config.yaml
rope_theta: 1000000.0
init_std_o: 0.0
batch_tokens: 16384
MLP neurons of a small language model. Each row is named by its layer, matrix (gate and up: input weights; down: output weights) and neuron, and shows model dimensions 32-223. Each number is 128 + 32 x the weight over its row's rms, rounded and kept within 0 to 255. Numbers have three digits each. A neuron's up and down rows have the sign that makes its largest values positive.
After each neuron's rows, "fires in" lists the words (lower case) most often at its 100 highest values on Wikipedia text that the model never trained on.

L5.gate102:141094139143121134123141169119175189151127090133084079112136099141116107125099154175141139138097079121153160079090122065136125109068099105129091162107146137160112083087082152104111176101058073141142111112157148140102128136119063153106142081076114154130109139136108110095176186140112109064175136085164154118125081088116147116124064096144148194119130078066093118131134160125139122095150112159083128113097124166085101165119087160131075035151127121069117141138146176119085086231135129079104154101107166172122098191196149129162153174163090127096196057115105155104119119146140194099
L5.up102:077119100103054136123182146172101126097138122153160175097138126122106125086152069136095119157153174065124139162124131137084149097179153144207174173119124143096125127163140099103161204183179152154128122139177128094111165143168114107081106104155139201107129127100155147085138069049084109160119139163093136125153112161125127131152136144150128107129155160128111154130088127144182121126120161132125120083095121097172101098144151153098145127083130137118140118111126132144163126133174105123087121116050098167110117090111100188110089109167125185132203122123109148109188068140135125136
L5.down102:130114079069168146108127160069091139167140080194163075122125132094117089105146187148095139117072060148154167121089078093169116134122159074158145115106101109110187178086121178117150191076103121113129116072172137164115138129159096099140164134155200151135090114185163169173113139110132146187089074127141084124146157153083119136196117142131172156191153163111096179120154077140089149085145131133110171091109156176117173113150086098110113098128112101167096118060154121136134089099110079093114163182122148115121095130136128173141128172099110091128177114102143137148064050097178109118
fires in: "this", "she", "who", "episode", "behind"

L2.gate146:123125164148180127080086111102097104101152182083108132130114121144096079156085144116172137200093181136159103090142055049128150124100093143127132127149178143120066109128124150129187170174147101131113145168183132147121115093090088164145192114120129086089172164144106181127102165132094162102096132098119136124124127113167114111102156103143183187098102119144096075079117067125111095150125090122178118184093148190091138139046090089114116116173082089107177212086128181109114104070133129135152125095125143145163110142090101119126113122123155094149212111133083147090203098172127126086
L2.up146:112144100122133147116119104180090082165088100072132077129159146108070111177094078090150092146158144144033141161175126165149091133155088183150125109136145106183072115153142077136146140173174141142124149139167088080128091125110159075161154134130119110169126116161113108114143113145126170120136177151174086134068111139107079146131189137138150048128067078132064113111090110180117131162135101128175147081127125108131115076132120169108121090164177123120105087110144138132147166190069135145086123106197120143103109114121121081127127134131165163171168100144132121124119096129128179153
L2.down146:159122107121117108131079145103170123091091108144161103059110149148095106106120143147134109198120148137110104197158108142107121201068128124190081101099151115140127119101136115113164125145074131096088081161077113151117116151152150135100193080148099148126083167138121150133157130157152164091087161194119108068142083103165134108126120147096123138098119115109121113149132104088147154209118158127186092132091165140182144173145111129081090124143113105109133150116149105068147146105116113207104176193081118121174120073123150114179097130135169155137138164077159125136154080109121136097
fires in: "member", "award", "history", "awards", "hall", "arts"

L5.gate378:117191136137103151070085177096126126165054141120144133077107088154141165137104087120151121073131087133073108087128160074134125133131104074115157176161094156151184136120144138091106131100130161026149161085135179129191117170141156159173103160172098184157094207142097117112124171138119151128111166134165094122152096160150141153148100092145188084099134128133083161130136146157138185184175125134090135116078156178151056138138136137149142139105093135177127106142106116124119113143132146171143199102133162124086119059148132129123064131121123147167160118110059141072174085155113148122
L5.up378:171062134150178153091121171072152142133163132157143117118144112180135137091110149079117193157116084160164160147130106107099155146169147078164209114112135150108088110121171052150129131137142158139124155166112107025112132128138080144091069192102127127159180090102110115141151176105092091115104124070169151146131135153108115104138136151104114172120119115120180131020146130126106142146106148146144132184137121127161146108110166127114082122082149164133042114090139082088179176177107098128128177129109149102197117188158099128162167124120185202178132111097109101142130111144111134128
L5.down378:124141146158096130116154114122099174146115133123111154173057129070200139160151172111166117117091101109073172121150184069148159137119139170116142173096091148164151123181136149127068137179148137124113115068118158127115185119154110153117106073155077181157110123107137172060148196150081139167135120147134144171090131157112066112127094187097086184156123154136159139100117140103132130118130131137180147096170099151073127145123132084151171150153170108115121168101108148114086103095158165161118129114129175129132179092180149123100180091112126127075113102066095099118132171112093135049
fires in: "united", "professional", "royal", "2015"

L3.gate74:083103176196139188132167159118133079180147109123099124128108104061180162129147103134128124124092112094086095121123145196119107105178086169148118100170160112062063133162173112092151111205152119157092150141155175155076106149121127165190141137138089088128146103089161201136130135126144134094171182093081167079123197116162146083170103074133105113065156118118105106079095060156105143134118096135086120123137102126084123124115085129114139118119154134144146112111081152130124114119128141133116153096145140099189152027174111122166158095122119106150092128164134171108119170133127168105
L3.up74:059105177111142140142142153138119118071152090156126115149131171118118118124151113114086160128167155120129169131127149172110072080167112141102120161159122128094177097203113164100114123139181190146097116177093163135168101177122079101147165145157143117115114111157161117132158127077114167153183148172141104168119134181149128137146118099156164078182143162113120087122134112105131122159116187155105125183146081139094115156133134101118078133138128125098149113093130099080089103155142073134112103134165056099186124098150096140199165126112089165129064167147162228170137104060129127120
L3.down74:103117154152060052130093160145091133158043089124118055131164112159131131153131153108133162158162087145133114117102090128066097106139113128128120115166114126118109172088128130154127146175122091156133128193092168181142157088163057105117131165106122134150154096104118123089139134081129108192102149153077145079137115135102110111097144168118113105117089149118122129168103130081114121174137110198146129088142144080103158136093084194061195173127062151200121064088050126126166126144114105083163129128154130128101086141093099156047109194116148134152142173141166097081115138185053182114
fires in: "while", "which", "however", "since", "war", "addition"

L2.gate350:094096141118189122116089137131156124152168160160148108081099123098145106124102076194076163078124142124109165135111170207111092136121148106128112098113076135171100121210167144150112163047163104127114091085130137132118112139167108176159092123133125094091127151105115150100130110197185157072164134166097142110065118146110175083128186151197181128103068145140114138173138117107157093175070188101191130146128155217140137079106136171091203113095099125143125117115148222113079143094137160071105133137120109170152130088092115120112142118129147119128132108146081114096114092172131153113
L2.up350:125150132161117160109107107092160056077150121138151104128142113194161099137152129158121154139174082073105146131088098109159102135167141160146116139154144170125165155145114136073192124143112128189195072165131155177090151133086149103098151076126177168090103150137146131104125138112167181122119139105052078122087112112134143148149129095190117135134135124113063166096142137175076179180118144121125129109111078119104141123125073130115132156129179152094071067124192086110184095118155184096134224133114123144123163138102071121183102130151088161091196113119131098127103148144127164101
L2.down350:151134096162097140146162135121199180176112194099157100152123170148171165145198088127093160143135089083097162122140194098129076163117079146100072114104154134171210137091170108115163091122110172160151134194169116075168113139167131111108190073121162162129183068115148141149103108094149152108103131137092119086142109124167102077114113150156035120114161110117124086130126103117082173090173160177130104100157126102160096130107074138197110167086127187136160139133093127129177108151093163177168157125158086122168159181134148085122125135091099128164172111102119082155095144160112181101
fires in: "it", "his", "he", "hit", "have"

L3.gate183:102118123127081199159151145120089157167138115115110149075163094153127148113137153113150166163088189101197177143139138062148104080144108108161066155131122090084132129107146076086166147135119123084067196145113072146085077059100166149148182118166125168102129115131159111139144163108085118138095143051161174092066112125100081160103131162153141157128157156120082107151159096101099171120117064178109170129084123085127095147130150125140120159138164125203121151166177105189140108123160179091108104156104172125179151135095094109216149103151167129099079112160159141103135125155084147139
L3.up183:110089174199051161094103099171122174192120127134129161114147085161149076136128078133112147115126125121127142140076139124148089051106125113137124152087151160063114159134101124141092079104150143139134129129129125132103134112109126106115090065140116176077145164098066141089134117058093105156091137148116119073076143145101135139178093088142161154128124124109088161141121085135153130195186148158073138179140143184147154086117144114151161116125141183179102114124211098149085119124135106086127133212157125148122154171151103177197149124100165098121163074136181145111144112119212111128
L3.down183:133114139102133141147107132187135126103101197104163103168133137114079153108130168110138175185138114124134114044114166128124165121085127080090088188138166115097098092149104140072133156103157106104128113170137091186116109107103132112091118109125124162116092142174065102146107155104067140127078128071192127150102163125111084161178123059126074109135155113171119087167130131128122116184137154070121159145118113123124158132106122154097090121121109134219071133163142157133043103129127116134159130107115159112138141091119160130115143127127094140098123103156095147095082122102173134158
fires in: "been", "also", "not", "often"

L3.gate330:114169148171110175129143149080105088100069129130100137067180146169060167110191132154156105108106099119124080115127194125109143145084128131119109108176138101122174116061132167084141169136127137088152135083130065131104135205154144156128141079177166155115086113137175097161133097136122155102149132158072131122105188075111073146090158122159071159116109099139044125110135111132099115176122106219113122164145161124121135110122153134097047206162171064120146124118184130083106090112139126189109134155124091160129115134142151165083116098118121172087122201092145104092100070176145178125
L3.up330:148123154129087122113166095145160102095217156132069141130097186142187114129135082103157089140150136147166131160143134156198161141126159119135107139104130078097066177170124138170091088150152121128156154061093136128100120111181139127160179152164128117070074054121113102098136154154105153111117116148130121095206113113115140152171106140178111160095059129126118139135058189118147095109129112120147152046137157125122098101163119100141150108140123110119015135141149160182201173178066106057117096155133135083108054101153133108158115122112089068129153122106127182137142159123097149157
L3.down330:110158094127112143203146157166119119112157169142085157113159163162145138059140162160153128133053119099101126115164145139096111069114137109138174144100103156082089135132144156113178071133176166158135114140139112165109105123164159201121090092181138150057072128124067137145074132128131124139169139163175112075115123139172117132153132116080099139083119164121125130111151149182084073134137094111166123142131115105048162126028149102068097086147103116166075131085118149120138140148104139165123124185104056188125128154133147117090082076064103099083102172057122119108099089113175170108
fires in: "0"

L4.gate156:110146131124149125124130130108187182180121132130135145139081094153113106181122115107127173161142070167140094103164134112188142081164088117150141157099148102113168052158082135100118140152124115133151099102149147117058111092110163254141107163189107144161095105132125143158119099162132156181135133119123110148071134105081160083121073107113109145113123134107137116077124128149110166110159148145117093172082108115113094172137170146174173086143175061139144071145068090153179114156192113104147135147117166174151095094163148060132185104163147131104129103151080053107184107107097089135
L4.up156:192147108145143131138113099088090160121113115135123118117107115110115110131158121115061134082156104108118118116152144130213152101126180112146133104083176128125070103149122125122132178133133210113071139060162071158130126159102188116071135119039106153086165135153130132107149171128151202037142161106145150175110147129117145059131131115137113073127117123058093130159124117094081097204101177098115152115123153166152160112133168181119139123074119162136126078110134146147122152161108177135129151135116088123129121155153129213148207150118113114083092065165192113092080120165105170124
L4.down156:142163132099147168049109111100137111069091095162220141113143057149145059146154174164127127124119145125130090136082133139157172111128089143102115101084101125095160161093098088167138074138128113097108107079103104151156101154110162169098144114154103122123103187153127119118102135132107067173142149128121101143132146151113091130183133115126106094119141101028080142154126095105206175134097159078141140134100093183157140130119180118129128137082082064135121154083117116126141087114196124149126107150087135108115132113068183100161054187119061080136090109078137164193190136155094098090
fires in: "award", "government", "against", "awards", "appointed"

L3.gate380:070143202176133142108138112124200057072142151198090162129202142067123081111102125139096121099178145105115074149041179082137116107143146131153151075097098109162078109143152128147134102157099099150135131078109141116105082083079067110116195145102109146128080157126131099102111108148164122134171097129157173106092117141148190102136114143120171118093178144137140134136139135135147198140123161126105143122144102130105110119139048048127192117181191128173161095139076137062095101136146133143152117138147126157137125120150121063147117099185115139130143147121087061089102105152166158072
L3.up380:056107146144105153143184110081126099058153171135112130104169100092119138099125115152119151139100139108130144132117168140174143168121177107182132112100169133136088168090158125129116154172157109085118141108150122063131139112166105069121172163170160131071148172184095130157127197147113187121147087124168118190131151143123135140110192141149132117139142112149130046165153116118112096123143059132075090139139157158178091048099131093088158137149105216149150166088142139087091078100139152137040169175107091154165146163145147129170106064130127090123106138159047103117052126115128152154
L3.down380:152083127171189134170180111100135134175172127132160175216163114148116080159120141102105190147117126113067091165111124112111127142187128120131143138130091088135141186133142089095141085089128114113111158124107127124127103115123032225159154138173102097180144110130161119122130187155146093130107161114076089082103213119102135109124156186150141110134146155109119141119091162126138142129168159115146106117078106083083077175148105114126150157136143119095147078166127127092167097133179162177146123084217138141024142102127193141116120106109117131157143171142077166103096155194142093143
fires in: "its", "family", "he", "hamilton", "my", "human"

L2.gate225:130096125169108090095111100134090200111080073114168167142104143074086107132107188124145107093091069110110181113086135094140100149091079132125124179097165170106091100179091151086117151091076113128130138135150093166137141089061156117150126141139142150051109170179077152088118134212115147168157159149126100114121094115154095123140175119160119059127140091138165128148092132146114133191126154114065110128073087133127135119178164144105113097213162119147189117152208158122099144146117181149125109147067091089137145126118112156144159139142126136168119104096113089181068117189084137091
L2.up225:152166157092111118118126151087139128118116116140157143113117138146131172062116099143130061108079082130137131121068102166147118179118117100144057092132085156165124148117191171094041131120102104144115154145096146121164142185103126152105126095132132099148129166111134184115142180134153153137139169120083185100117097157121176098111157157180099077190149135153124109093101170156125076120098156134106139146125109144199226169097113160129068128124110125107154088127161113123067141112144142138112152062095086152107172106109116132141138109125116118141149151157077111119123121132097104114
L2.down225:125157087223175114099193091125180172142105182146123153156129127113115150091118122081163129060133098175089172144137163100133112122144080082174079126173144043154148103152156179084147110110181075135134062119164143153096090153166159112121131103157185129032126194128141143190102105220119142111148137126104129129101108114165055181121104112132180130111141110111116075062131113086195131152121133155123127126131078134158098123131132091119155133100045149097154143101153115117121131153154144038168131132129154134076115145162090104135120149118133104124161149102124121175144134125117091152
fires in: "have", "he", "hall", "struggle"

L3.gate317:083138081059156100150066151131088169146161132151127128119081107119124113129129128120132131143126120105148166088097182141073208164063118117094129157179082175109145142092126071130131174135073153115113133135160177085097164122120098116129126160108087097115129114129141150149085105123101104133096100131160130132164112125097116148101113127179193135127164115088136135114139120140146067173106205143188075170121204127125093167141133142155196140162061173143151168124159186210151196088130093154136139115159140157086122164139127131115149119129087176136115103115130120067137191142130131112
L3.up317:152131160138132168103189163134160129105101147092129075155124176132197062116131134160114162151122132150161127050091117120148096105139191133052132181122110113105117119080084078076117117130113107062101184149135183110115083102127128079130138133153109130166171075146168132083151182146102087168171098150110135149118138121124150130164121109099178086153181126171121108137130140143140056070143102112141126148155137121113094068072131117164110122186108190112075073185080102229160118116172178130143117194154166110171097087101112106165141095119102080110117139130135067098125161122135172093
L3.down317:122120153195129105104096182125081103122120078115143120094108184129164149181097103126158104111162091040103111156153135132104173134143152092161126187165103127150091128137100152179114159117145140142087132156168085048112118132115134119119111103150085160135103127091060089196090075142113145089146149142133126116184104139188127070150125075150138136207157108172108145128135096115134160107077083177124157129127171177119089131126178133143132154108096188154103111137066091148118113118093153113125106082129136144143124109212121149119067069159147189165138073130234112135152105110066155129
fires in: "including", "included", "include", "includes", "adjourned", "appeared"

L2.gate497:116087132136120134129161094142226062129172126129088130122117117088157133168086057118143114122115119154202121123104121128152143116115108088189151142069090104047202137153133156108134124125167136114103112090076143230101142135137204070126112165144144120109090086099116098128090163146134122109138125148158167091193157112143165149140106114146120151103088103132153114059078150167166070136138174131145135129136132140119124149113125120149201108125140120119125150125143186111173192085156135103146139105104131122101136137152135183122115156092077177125117180088115198163051060117134171111
L2.up497:105145134101117145072122175118177093107203182165097157119206153107139120089126085131171113119118138122194122129144099145130093130129149174174158130110133124099153104118130146133116136110166147166104132145119175160127118155140098071132137074150181110140144093122062124123091101149152077102108063157151156118157138121099144146116104148168133140105096104174097135077050116155102147118131139123132127092101107091156180158111064118170097144163156069110131110091112150122146169089182149102105130118104079100170144084114183146113148115102096099090158139112141091151044106077054144150
L2.down497:066147061144088170110155172161138059117210186126083129156141110120105127087118124117166137114098127128171134100118057106107119103100111128170168099120122127146114039070097155079082077108141193149177064135119158149121064118145132124114146057153197118102110167141100079156066126130153101100162126111193110106203121135065137129142122104105150142160112145135142103079074090177116105125119097148167129112122151111161176140114083090163131091136177142150083175127108188115172120128072078123155119128117115129092124093132108157150173105066129127103126115118071092157111134109125178120
fires in: "0"

L3.gate164:054143110164117097153135117137117151158124154128086102135146129113167147147076052119125096152182133099093107109132188137189066063095141138157088120121165101116077186138145081122166199126107096059133109085072103157113160134154140173141159170139137149112115160122123115118186173118135113135116118126191169101127134095129157163168076128153122126122154102095151124147113110121075137095071121170144144142129086129143111122125104128101101115100172108136155136181112140167154112141115162025152140060127159040103129146107106123157176139074169136082159138086154093066095113099177161142
L3.up164:113080127162196159136138107152098195120122101179104160121105158083168149166119085093085104107094143142091103150116175122144118119090113141172158098130134139123081124053192113099130171110102125134130146135129146144123098119186156112149132123148094172168116129076081156146187133127132150115120102169172114108128118108103083115110094105171110134164150145031165152131083051148110143173143146160073103118089196113167121066109169165121135090069145136187068102132172149156145101163125110109102063146095127134166096137172113116145149145138100147081128128123149127115113063106138110164
L3.down164:127134132084132149155085109148112080094134121148152108146109151150146159141108107101149126169124142191106093089126153109133147070095155112139173115103154133172099159126068131122133178131124121134151148077094152159170160132105151137078127138177128123122103228123176095114156151111093104186109145124087155136075182094114089170110095129110109149159113097072225130140118134141088114118146132092149092114133124162128170152108132166071070150153169104131117101148142136110113089077174123049090144183079154043138163082166152138148113149135058099144099110074088096123038089088170120085
fires in: "been", "became", "being", "also", "become"

L5.gate95:126150111151124145195243113131117064101163073132116078114132104113112105073134134150091149082218129134165118204097117114154118142092134083161122118173153149177120151138110070187113128097116047089162093129112126115102142124118054128088100076075168109101181109104122123113131106201166113140157086135169187127148105148163126094143098156146127175145079082098132125133074171118193102186143177105157152083132163181103116133137118132114111114161099133131137096154146188138130135145096094065102080127153094125167092101104098141129141107120087156181104106100144126151124094127144149071
L5.up95:177120096107116197123119174117163124101157125119195092165112139136103130119112110076111151112149102129070091157127123089146131130112081136164040147141133108106097147042177133124144181131166087076158158210127124151132110171110140104146183099162122088131106107174116169109167101155056102205107131137110102117090126118133127146134212156151143097174126111160158149117181137140102156135152106134106075122188108105054090090146139121078143142190167153161140113126128096107116100104122160111146109128129079143080080124164074104170173160114105141171204122194132067140133165140099133107
L5.down95:139125138083184118058197155111195153142178081127114155116195135087159100080107164098134115147092132133079217087127122121132136150138145143094118179127101130145112177082054107104115198113082097110119160154146114098143140128108127136101142183100197105114136122117092144132107186109058135122120174128128142114115101148142076099132118174183111127188134128124142134129149172149113123183155141101199142092116109133058074087136137126113129071146122096071102133137149107113164105124154115109111137137082090121092095126164144108135070121160079144111171090126125092160046113150144136136
fires in: "her", "they", "she", "who", "their"

L3.gate106:157113117091072137146129196126139137106140108089080070116120112149191157161099149135097085088083113099100127156106152116129077060179116093158118122155122118102137102133095134136142166106144143060139150182117150120081098156166164142121125133129182116107094155160117076123152098106151141167108180134095110083116130100128139175139080039167122219109120049119134135035167072114137084131086165106118179093114155179082140105110067115093154151121138155164107133107131145142185123047128133084110114162160123137099149122085097104090151152182081154104129141142093118128121138140149185174
L3.up106:127105154159126120143135126104129135067166137124190209107146091161107157089106087157150121087093169113110144180180118082118170118124082150108103075122089136141142086152118109108201131139143127128113140140093114086112068182101124074099151169142082120143091161113111078111138113150125058169143134149170115118098166111111114143159103051123076133116162149129105107089120135099108088044162147147123122117158165145147168100161138122196109113172088078130134128179157120116161143153111145160121082162175178151121103096178151198088170153093097123124191159110164115128098125108194188121
L3.down106:118156122142157133141143100156117102088132232164152194187156106172092081096162101160129166115120105149134154094137094158075121121063112106148101102137125173071094126165165146144139091131150125123103060129098092103124119144095121125128079142118120146122095107082138106066120151220140156097173116128168111185131155085093222074120150136114122085107096128117135136160115139145142058051126100139125129136126173121111086125179145145144111124185171103068154138158126149134133149162143117150108133157103146160072116117164099118115118115119097107113145121093148055080136155045079130125
fires in: "0"

L3.gate355:126109106158160148194109115120105100188116144135144156103089071053105133115094175104115178092067106133118153070098098085123147126092140145130106158157109120097161110123192110128151145200137102087154118086145075153103169139133121157092176130135153133051132068118189100120109137140180147148116123190104102145056086076147115104145167165062054169099151155115130085078197152136138166180152144134103093090141140112123114153114133189118091150145151129105169111162150141136098080055204119111135137117120151125098091141120179114084153118166141143168091106084172089190103109154149160157
L3.up355:117116102104120125121109110118194123134128110148144114146121129128105099113106127153040163071120124113165112106080118155150190109086193117142128150082138138104198093125090103173122105107158065120153165076118129118148133167093066126190172106098134148072114119085128184098114161175191166150134150075119139130134123146145069069178175145126116114159118104150111140095161172166104175095208136117130181122109142114170082063131103127112140098174170126113132092065100116126130094142120154104166142132116129156150114121120140104108066103202143096136097160143219062117091063113091166145
L3.down355:107116082078097128181164100098150127152133115096131165101122153112154105133148194115129118139131110138140125108133136151122137080125118131117172139108084118100088099109121143210117172152159136087136135103155126170158136116114110114139108117140129107175096118138133103156141130144162197176149119150081089100109163119134110123077128121163133164140143122152076119113169106115062099198102137156060117074190141124171185140097118162102086114142208142196194111133109184186197129104114096108180112132143143094104127079184144164112082182166158096080136136103131143129095127158122129168
fires in: "the", "as", "at", "a", "after", "another"

L4.gate507:085127175095122084117155122125117114172081056144069140100153106166099117143177086126138105150089093129150105085153113121121173128163160157095110126105192114153208141164138171100101080143153151149200114157078170181111148101114120092191182132093159128138124148056182150171117133094176126108100135122143120135095102109115137115179108148085153144155135179159070102152135126120075111127123183141152171146132078154176102077148123137117105140119131123121065121100161119062148128123143160075164113068059112113150161146089099088128143118171179210147116125107116098153091086109103112123
L4.up507:057072152145117099118108129118109145143100196145113164120168138182129099086121122167143086104123126119182135151119167138072172197137156163092151120138139076140141108116110108141137169142170145079088117162202172193177085135150113136163118152145151121174105119103131165113137145143153108117112152127169117111166155107151072087092130110145121101162116138097134084123145135099105196128112129118109114101110082120116191101087152148104126123136118117166102139133174106153151134171074152073142098087123093125058135037135112083130144107136160155122082201122129143136140087166177139164
L4.down507:129077093194138098145168070146152159166069109130104127184086147130167132145128155105134134081159137177187128142171150082117116175163114163080114101103123144131100124136108086194093061133170114147142109185147162114145121132128156086126134102145131126152164085114150115157124124171160131120146154147122101087095099104102181087117132166147088112113205116152103125112159125125084090148140102132133104164110102120128121144142182149221100150110138136083080088149099141140116120158151132127099136185088097158130097181129117133080155117168170111156118117104154129162140141139136143112
fires in: "national", "center", "central", "centre", "network", "different"

L3.gate415:119118103105159127154146144114120092112138130112120126079098128063158120125114069176081161128092098126124130153125134124076157072115136117159132161137092135058157093091178139133169129223164115134132103105124158100146123135072148134135120138090117103077041107174104080114107159164153102148136084134194116101092051093214097130096103136081107098103108123088112120142169120150198124107149127166132133068114127062126162132115110004139132120229131121105153152106083162163202137186114121100087170179116145135137122094107123140088137107176142112111074118175157124137098138162147133135
L3.up415:086121082122094138147142145104168141078102114111132118151143114094099121102164109097176143153158106156153106104161148161107122068123142151102059171125104108148065122073147127175079148129138086142136097102118170155178176181157131123104070086146125129137115135102176105086133123144132118211114075130144220153120171149107114134129147121144114051158126145165109114061093127142095147176164091145112213118161126153126193088096137066132128132192123140187163111160091198122121140164116089114103127144149090072091094117146057100118105176142145097181144134146118111134119082120114120090
L3.down415:121130104109137107145111111177113130088114154156100144121198136127199113086133121103103091113136148135161155076145099145161122118095137122119117113187141138160097166115155103143108124107105077112146130096170155126101175103158089111070102132130182132158145142134153119096092092174095074135131123138137098146136180115109098110092074099136153146190208068138160113083206179111044082079132154170093132115146109121210178129116126153112179081155091120122144135101133180091152125163125152164172073094112108136141008119111152166157109089147169100150148142118132084194052163185127082133
fires in: "a", "as", "after", "at", "la"

L4.gate455:094117117152089185114145138110158099144090099129053154130104141151155087102116137123139151104138138125039094140068104149147118106127098136101132123157117125072109109103086116124086155101134102083227143147102144090146111066123136070128103144094106152080149157095141165174109192142171157130146146152034123148140141176124143076139149144134132163116121109063152089138156163112181121163105128115117087073146114147100145069143111086109120134111181144149117124122103107128093157145091062150150073100144112133073116175129136145100068118116107078131171141160060077138151115180155155059
L4.up455:146134153158140127117130170156163150077125095162191160085150120102145054144157127146107121100079155136108149144107113121119120190128100098137088160162143131141139091114146138099138167131102100112178136186154152199108115147097117128215170111154120115093136135127118073083102067195159121147148145149150113136141126180169125133122182096127117118142131107088130214157096127144191169136063205142157136116124152136104132112156069126053192161202081148124101086165151087115120081110159128100190102125080135107076158119134106106120146126160167161149165101098126135172085126193181172105
L4.down455:154138089101087123144164133119145108163182049185156120103147132129132150133147124117078111097130135123060141167158129061140116131153124091105107141119127147126163094080072121126139146135156130095125121032129129054131109115159073139176148133093144092149132132117122118180082152118078071104169165131095127062138122187125143166179134148159074110118071116109136127143140123092165114169097185096107064095107118160142114114106114145073153142128139098116069124099145069103126102162130145076086102158111113174126094101114085137102099145102126104132146110128067077140117108150137105075
fires in: "who", "she", "he"

L4.gate336:171107133145076126084072089093081148134132098078170072118120251153166116111094094133170110145117117116126087129149171131084102132084163127098047158107083136095133183053136127158146166131169102069140185099128175115159112083129077173115134125118187097118139147102124097163142099092071142131131100121091136131189087103161170117074118133167141112102106107151073188124176114128099136083094107144206113183159126122132127144158136147132179087156122120102151177129091145125134075154128148171127145101144093161119079088103153171097163160133156083134184104141140129149110183146101138145
L4.up336:118178087126065113086101076120161149132107105110157099096061216159086132142157149121106125104139139142126136134154128126124109128111121157129113109152089169117150175120125129161165177221148104106193152085153157110118124149129124130125154115127130115142107120115151121108169090063130184126121159114111075125174089132088178080142151098114145183220177100158073154157106110129023102086062121146174093161062070128147146177163153115139071159150142099170145074111140160101143120162132113144132080142169134046137169150098054198112165124159145158149109081139118125149083158171116119119
L4.down336:132065164097171121073140097128127108147163052123165193121121130082078108034099115168178143113164139182103107165116137119140093144142102115127096142146178137130142100130071077146145140181100103126115112114153037093110131089140207165112101111179203155097091119082119103106154067109136182116159120192129156128149141149246093125091107113146104164117085077152119114145129100118121109156088096125093114166147083200148153043115109141127120103095088164140161092132163130151107102142131141152156116141161140113098151172148106188114082115204110107136126148148178146123122111160109146085
fires in: "n", "through", "throughout", "grave", "indet"

L5.gate48:163144136113083153145125165105141152086204149079137128091095161088063119139088084144162169137099137109096091151151128107103103238143142112114118145086146146186121141135096113077108136157034092151133130122121112203118133111182133083152226113076155087115138155156123133072118126188121144066160137131073098073120069115186126044089140137119167162116128086116101136096159123089132127114064146195130132189136124094081112112093152122100100165157123180175177132089163191181124100176159134116104144126147094089133106137105122133149139115138136145079159136134109116120104119114161154104
L5.up48:142144082114148128145135085082212147168087117115146111118133103212114113141158180094070163122130120106119142156108159115110076149164180152185112119127156146101170145139187139103151101141159138181198112068169121105070104123148098109083083177133129126134200152169098108153085112141108117120149125163038130113107108137149148069172123115166166116120103116092122158111158148099176126128154177179119164171138104174139166090138151125161153165112104098135099122125169166122117133137136090126139104160056150116108109109095121141137093137136151109077176160114063091107078098138130117131
L5.down48:121114062134117097089125116164120065126161124168196122151165103175164114159158180112094137163125118120062127139148105115108076107155141120150093138182113097114171122105090108153157101119116143161142078116195115072063130150144074148152198175146134115135127179178085125180112143149118102090145171162093102082111159190126163139135084125093156098109162139137127120111137124078182100080169151137179099144143085116180129115053167138112118171156120151139112097090155103133136170115166138130072082137135137119111136135090153139159179158124117070074203062111095036116108077170163135174
fires in: "he", "north"

L4.gate211:113181155140080178127091129151101109113071146107112118131156105142128107144077147140151131142142119145121141093117172124132148114089117133150100162129130069136159113132196176192174161147153139113160093153091073161162114112057116130113058129190130138073087162112110148096188178085129135162080118130165190160104150126176099133158112086184139091111122126098111122132106059102125183171110147107127170101109134071132107114151116156081131116149168077211110135115148152137122123154180161079095123121158165127153176102153114118078117128121126133114100103111133088117091158094160148122
L4.up211:058142138167110196141090110167094171174088107144149105144159074091141122174089120136190165144183148182111158083113197090159113130081102105175079128135115111131125140108159143124103080145096131063156144156112138164122152096105131115120107109096081164059091149088093130122189152085091129141146166130168156113100104112140108165110101097152133099115156127086103146148105091107073122172130123147111162123159086175142159107164133164131132107135152061182094157120132148142132087141125109128128120115154179121141189140058113141154126110099113115103163157087130102123126091144157156180
L4.down211:096196107072092110149113112164075090119102215094182123113118134056211122125112158110139129116126092156090107110127156142138124089172138065159124145090113204137139132154115154107147131173127131163148134137134168140118134152100150120131093140111134183052143192084107127139121173105064116111103145119125216146147111119126076208103103104127149140165154111073149122168077139111099101161131153097175124133139105187104154157103114183092125195137114080164115101071171124143108061149170100141125162140102126136065131102123211182026102134118099083134125104112114160114079139124174095112
fires in: "been", "being", "not", "also", "originally", "become"